Weights of a small GPT-style language model, trained from scratch on English Wikipedia: vocabulary 14999, a variant of Muon for these matrices.
MLP neurons of a small language model. Each row is named by its layer, matrix (gate and up: input weights) and neuron, and shows model dimensions 16-271. Each number is 500 + 50 x the weight over its row's rms, rounded and kept within 0 to 999. Numbers have three digits each. A neuron's up and down rows have the sign that makes its largest values positive.
Before each neuron's rows, "fires after" lists the tokens most often just before its 100 highest values on Wikipedia text that the model never trained on.

fires after: " |", ";"
L8.gate545:537536474537450519493491510470546545590540564412489553539531542553558443613490506514509439468494386411628511562461541465573583521396451448560416521556529513489554488488528465513452508595525459555519546505446532495500523481541450453502504483462472514488494451523478504553472607532526405518579605522478486416487542498497499435566536444546481554383537444532449547503429483587562580528434415531554534582497506633534484556519532531566412501482527460551606459489528542550502508433517478575519498440486530507542379456499476430473505600423485476514534509545506605461483513561507480540549586426493559498556525532476519423604502486497468498538568597535550520490478493569530546428500485532522499530569386515577531551409513465529494531552602460455513526533532488558484439562612513
L8.up545:551478479526462487569538508465463456516362529433409515374569465458549482472447473566564387479523495534605457550557467424519529510563576528585525498512492493503475474518472435420469517483517483409524559494514444552520559545506560495407472432521502367456482539582437568538496502462359438566430519471518399502461430388472528466525507493494544409444556475518497592526420423558483577556575467438489509551464488513462370424467447444547545484529527492489472528507501470463544456455469526512546508448375506477564422534446555429542556561518480405521496605531522551527471529541521503507457491514446544490527409581448560526450549478471525439432451494552480451487489454509564490553595544544553476491532573472514550496526546438518502419579621429520501478460482393524458584508554514

fires after: "\n", "|", " |", "\"", " “", ":"
L4.gate293:427525559480520468455455519492426466509481452427566550522549491479549593553521494497419448530509534601492518483499506550486566471540542560582543452462470529466493449473482558530467484457436529495470472407497555482425465526443479608469611470530516506530501485528540527476490530446567603506592484536505500499556533558537462532451495455569482487496508507469489481446510596384420529493529501434555535400530415521464480432483547483453480493433510405509569539477617536417531572541528539539421542513483459487555569594601473465546482530529488349449447542482513438526517409406503523521521412423545477438552440507458642498491554512429546505450533618503516447460483519459433524524552526490440547530510450513366526524529460521510502548569557478536481450429520545615498464504556536
L4.up293:424523539535412495472511454421533576465382445520494509453553544365450498465453425475479529528476545508539617572463480528516498474598529530559460474489538580434529369490524475550521504457434426605472481473557531436429464468579485485464554486553412557522477441450503512493471526529470527551595560556473506479456458469444621520541492518502496475469568493336548450434472555437429539592525507483448429475521493502476549464524430498557459592612513463500507495513439497521586557529468525470475535538555459456503528509495449603611603414580476461505461464436494488466525527504503546515571527413491482485468545575490465414557493482351586567493634500479535468549427514456516550562497501591516525538496535451556543451525530527544488460598539629461510500425474500558461527539538537

fires after: " |", " 1", " -"
L3.gate1055:487447457575518464502429399460469500443411525612553580529589513541501478533470457496472592405532433460598572537433508517447505439469441506573478545500395560491426495527624491524552433547494518503539425514453532436496492523462568579509475499538508476371478508497467589499462461547493442478547443564406518542452569433422578467395454527477536454470434457428567519528540573427558493562528497542541609482540550591533510534461405415402469457514576487535440422568472513458352433483522489473572542494516453496442502501457427563414584486500473476458505521431470547507454525381502498546434567524513523419532551538524515464465475530509501569473458535452395441567476439456587558520529563449438568504520559513530544541480574477476522529522545421529488519523536521542603496500473457
L3.up1055:537499510510526539495581488497367533450568487499435436442535417492524592507510520525511508505515435563538525466481545493479480599450501548542522472413517556381495515472627487556504499484469534517499496523412600462444453511555505537506574487547475485469468412490480569522452514535476513588525501512533502550454585507519536468421435494489451529564470448508466437492517534409452445519507465486550498523522541573539524473552503465440568506544570526569448410456416587446441416424396369481544523519486505494486431503449423566420602527592547466519493489483555569531570493489406499588461507459540412406563570459515451512445536434464472496404573631555479492526578532396482500478474481498512487525515527468521538587435524465521475554468431477570463438605549499538485459510647463

fires after: " |", " Fer", " 1", "+", "',"
L4.gate89:490380384493526475429481539438467456540451544531578549485497517348508441519480516472476510513486450523493502437520444536492492541504518505599588509418460550433491454482544479475445527594493514501489453497528463508527450534519489445463482382457559488389416506386589539510532515465492447505502428527602483451454578462417533520422459421426566558465514382467526498421510472449461560529592505600438454471579546472468506539550476479474542465478505478456536541473461597435515485479454529421577513557456431450470625526464414494535507491464462429409469476472520592562534522480570508535407490523532493467518515473541483433487576523527527497476578490560507501529486574408537484545501517602443507466464446545552489549521574474526578493459561395590507385608542486483535527500510455
L4.up89:499482559553513456454442454445515454555495630478520502468526501411539531484510512432466487405523363502473543539554557493477498518574528465522525402570522548481485551484515450539539439492463532461476482469398423526564427461439513553435526564468551611465506465455488425462512525448538439450427516587471547414524457433526477518512444501452574563448478493511511512550493534552516578558502544489548549581416499546434563548527493427450576508550489461470496551440482534461409494591439442453576514478446491463507476601486523519547533482538507589540485527490465465541535406488513461583514357594423553386498586538502471436573563476604506541583559432518436481484502545474531458475509481450566558500547494554513465524439568510480485536511535519475501441488608574481572427507418498

fires after: " |", ".", "s."
L3.gate1202:535484541399599434450377464507558501467445470469453432487491437561596418546585443409571523489522506586571477522498516532499579551463461560429448452501447537561462525553466506533427462517470500559520476495435551555440594439519437571552519531378402504460513465542484457401518481485484481525451487541572499443469453426475439541428442399416562475524454532440488465479547480480573508521584429570453507518537376518468535506536505455482559534493589496440470473527524448569478459522561493543446545440551449452492545534517545591621483529508517515413574492509559412478538519416510512483471430472533533518582435457383490447494505561429479519551492497505523439461556541451514467508459504422537496532516509554483501515519496542489468501499569475437538472457359484499495526511572588
L3.up1202:499578534455609456506601476468544425446561556526508440535399376550499506544520595482496567517502423544537519510544509530379542575473472528518459516496503506525433525487576444451473489533448528479456501531482492474496364453523469472479532560544454557390546543552491516427506519479584491521488484515584519475430543475465524505459514444524528472523477521519484576486569549583552553562561424521551544567571491478503506518557527470532479482480601499526476497561539506562409536503543519502500454399524444447466528402466552498446429512461537516517593482485529574521518527517469470485492471582523583507548528580492457446461481518410511496431509484496484579481421492483534444431537518597502499534453495569521474528575459484522493566529520496524497503516526471482502532497496532

fires after: "\n", "|---|---|---|---", " the", " on", " |"
L2.gate496:514526486561577594491419532512587426440464519469459536456549566428499523528455521435510454508506481550466508510438473501518452496399574537485473613422496395524545479538471396490534491467459440471436510491423483455487446486524544465451584576449560481559448543517406469455435468452471517600523383566554443573453529548471411594461525527490561548467470570507534510528447519396462492452608516471590616557520483447496441520504550518540601502462440488495541526401506508464497521427470497472590492528478541537521495494492498505483486517459540455448554492592552542549568489478463474481476458487479551589444458620526431452566471506501498525531443532466511386477571462496470490518458527521539508506439468561488620399409499334483505450590410482461507475544413534554524581493395503
L2.up496:496445437535500554529473532548495476556412526460417490456506488481463509597469475482484470455467535559493468335408575449489501468574462543511486470475492467440571561532511500424497525456500593471468524538498522459426496502498501431469496589525542546529543587535430535503474549484568470543557460565485494518457560517471476530472427505428584613426528548498500442543485569392497461419405575438559518586611546471445448500486415437487558525517557509452497469509432510532457559541547419511510502599436476497558570484446533505534468507532605454428550501546474485469536491450415496500490466585387565629428419519366493453491514530456479441508457490504470532513460552452467490406416489542597531508568509503454597488466516425487420500494479427516446492483518442572478534467469456

fires after: " |", "\n"
L8.gate1120:539484524433536451532398516485456401426449512513492500524527496466554530412471479382455422479505495548429584529532382489482535502526521463523356515418501596463470422468453381483538523558503500538503529575529494504516555449511437492550522506589578449479559603552534534497473546563485481459431421488477488506535531519499547491451483469542510483434443555499494558483427550552423508489501380400568533472534516523496541549539548518451539518462505455658369530477507512469530479443441541478496535424612455420479530442457477472514481542460546604487523536650500469475412528533471452515514445521501561543451481473449499511490513497575502443517372459488479485544411447539531500471488448502480581478570448555473554536482478538472503554573401440497568522454442475421542437451404529
L8.up1120:512501531575529480577500469477449576471515503547486404495463473567547445499451425588511465441553449571496528499480525445573610370520470501519536483516436488460511470422458453516405548430454482557439528548525511438488442415489558465453540564538515489537644478523593424536458506505533497437533468377483487508549510644508497483540524508520575507483523513456506509592555457386446497444396593461384549595504478457515499510414494382411471479493469474519530454412467505590483551480469444530478428523541484555485499505556554527464491530550483388437479382479508504455456507517548570511383442592539486468476441557553562529486516422452554564500513515426546522519497480374569469431442601462434393550415410542487567480441576531425518537471463477509481538515450445524495502549476516

fires after: " |"
L3.gate761:509434520499514479541546381489530468501541577430485436585410468469447553524568455483547510544495580529499539594584557580484468523459458532561480486442496554558431426501558423466538515467443518471489463609603603499448444475472474599501631407484511537431496454472516526393574547511454551550519471611529495446390564503462475512435414507448572503571532460451480509473416539505446601456548451549520550537496434439536364556576507480493563452410523468439511520513595528588558433448519467454481587512527432418468490465515520455569449419531519451516489569505535392529565478361508462547541517520567587490576489517435466494521470501464535464459485486466608560494422553446419529486378517501442475520492532501513522549426537504467508445523485514545514489502419473521490470538408502
L3.up761:607577573484459561530546447508536441493529520442553463530431538520460493490538412579511497524450526485504491513544537457447528545461537519508556512420441588545402393558519528463514460498514452486407421600528615474492467449486469518500547504554488504410547510512513557401527535538424465503507411547437411481541586492451573513506465533524562511574541472438543452461495569490495478426563457444512488505478430417408540485553502523450497483416479453472414500579492519542532448504518475442407522510445480500413484504482582578499421454523494452499436574467441496481482425419418454511509412417522434537590509514445528475478453525382485498478539515513581496485514495491502438476333565587456479475524499470457539597462507503483471510537555617475438549493353466515490486481412588

fires after: "\n", " |", "|---|---|---|---"
L2.gate881:559489594563581522506511467561558438465446442469455554553506577384562575523558569555473493456482458524487421593443486549561526428497495443465518554500523510424563523463487552523497445510413498498543471580420503516456464594420483450528575525458520497503447561578501513433547587491534401505520388474479537496534518460467544498481438508484466408540579534560500500531524559455539554505517446451538478458548612473501605541496424467449576451403499557399450470461520535427467594482463585436428512510537512434573464542537510540485463579516524563498477536488500444495471521498458441532396534463471503489619586411538575549508452468457474401497492563469553513400503492427554462445455539515556531460512490364493483531517545462470514533411563478445471483450508474461537550513507442
L2.up881:439527568584487420481442580541479463392603542441517517486516499446562531543496492424488524411447503562450525631457425502490505500428577571421550465548479462529497495476517474455485405490449480561443542455484517487533394518510484475526457445409543470578541568547469572453459568484468463577463546584494568458462417584421512515439564534441504479370525544475533588561420467524525485602477487523519470408536483395495580444495476446476596457581465536451434471515549550524423519545410509341468536461501537396583472496531477534487465534504519507556531438583547528445477522429479467540508370600516498523548567564475505514441502540450485441555405500495556420508482481470510429554458505533473550524520540445595459534435524441492574543477637370457512483540472486472533550490551510

fires after: " |", ".", "s.", ".\"", "es."
L4.gate168:550551532460518516515415587429502500411515470456456404463534499480517544380469472486527444526566548571441528538552456451503548532500533596496548462476424440514456470493512466487440461529370523507554472477506562485421561470523568519542564426486429494510531530507535481494520498507549490535470564461581459472521504408487500536535472445469516411522478488456564506513554489526562613593538416518534517501542465414601548458546534496481510548520475471482525541457557509567575454576467540517447436489605560402559490497440560508496493445529558508550558489548630403445505572408492359451486373485515467522613463473518492459518364529446436409456504488532545514492526436397450558508508563524558541546466502508471455548437500455480503526479459422467506487334494513450464477561439522
L4.up168:595514571467449537494446524464540420411567485565484439561510529514502531408470449449512481508571598549460577604530454463479538554582508565509468518398409467450466513559563447513419493455395531450518522551490604427383509465463575451442489442464467552467569547499552441482501526538494477543604567492548419412480504435485505525554517421474524495480515594457553515490545528534570600604498463457519509483576412436515525502476538473447543555580521483483562581538559451519539479568515483474423466479568517429555471443474514474431512458529577511487486547530612436558499612410485426514519376469549498524653473490478413457528376500457444479456515480512598537462537434389497565524520609487520564541500518526520525502481484525440462511512550483427528509396498513534504511528433480

fires after: " |", " 4", " 5"
L8.gate572:494519404541540547527566540430468454554521555393517532435483532455546453499429434572538503369462475539500482570511559478447538564388472458634510526455436552448477450500539497495490532471502647460583515523538481461525596468521478469474550438488567512466511575532448536469445462504566546532588467459454545492628459530542414507475458545549489486386542534521483519454473534536447567475563530519428492502478490525489531570506466499483492502583474506555465542474499470503455542547535373459436520446558498400467500525501536450445562472485552437475508651456533504493492505446413460584533442501473505415473502620539543522395482515514596514477544532571605481462580424507545502479549549527536451495474531541506525464443585581503472492444499499474592541410548479507551434444492562
L8.up572:534452564506512433532468539529491514478514521488462574497575563557628521474501485505533516469431475552540463531542568440604461453490396464609488561435482544500522514569524494563548513454464604517491540588458459456521583469537535575386482489387466561565462422527520590496498555551520449545517489535478487545522464502450506435494511484514519447503489397451551496524560526555454492520531575441472521472397433536523466549573392426450445487420538489513455585419442500601452517426570455486496474583517532429528507398448427443507593421610507431536515553509520512444535544567454483505521432551461414485514453667478497553445591455438450487568541490451479477449444552498562519509451495524547472528487522518518493463471565586493501491536438531552549529496553523492437591447484556

fires after: "\n", " |", "|---|---|---|---"
L3.gate560:466447558476519468480485551434523454413468506453513544476441551452508557521493497420537565514451441491495543446523470491496440552537418521499495582500454490553494501446523452433460510431453518635442509524582525511534497510555621526457512485411603487578467626525450522354504567486504457516580453582536421476479507408343492637413466511435544503472455537592501503527444475495547544543456498543500404483528502432444488490578458394516612526500426469421461556545509459521460500524402441472505498478564401498521551520525527503442475568602541431429557502519521514580460520412455453569485503488427538569534423587527524527442473546501519471481443507515608473474496505441520506481427489511486450531549510520461441535477496520422463582538499501374459474470453498597500581472466521
L3.up560:447529629573511543438430480536479404420450491446462482492468602453505558561539569423572512551522527537495557487549469412511512446532511453516481573460489554521583514453552496440454472488456489450499411505528521499502471463471532560432492483423571497585503557505439490393506524481493428591562548582499442486543591476432496567410484454478553459414423572579524468550493501463516602489445512479540538556453505470454475444524474405485601511533439462399461499435529529521475509521429548448480526507502506579523496501604483540528428581638514473448539534585490611566483503438443474563521484508467506475504423466472481534518430486509499484522480522420560475513388445439501449407461522512440498487520589511521467520491583493449473481477454461429448493560520613610498574452468521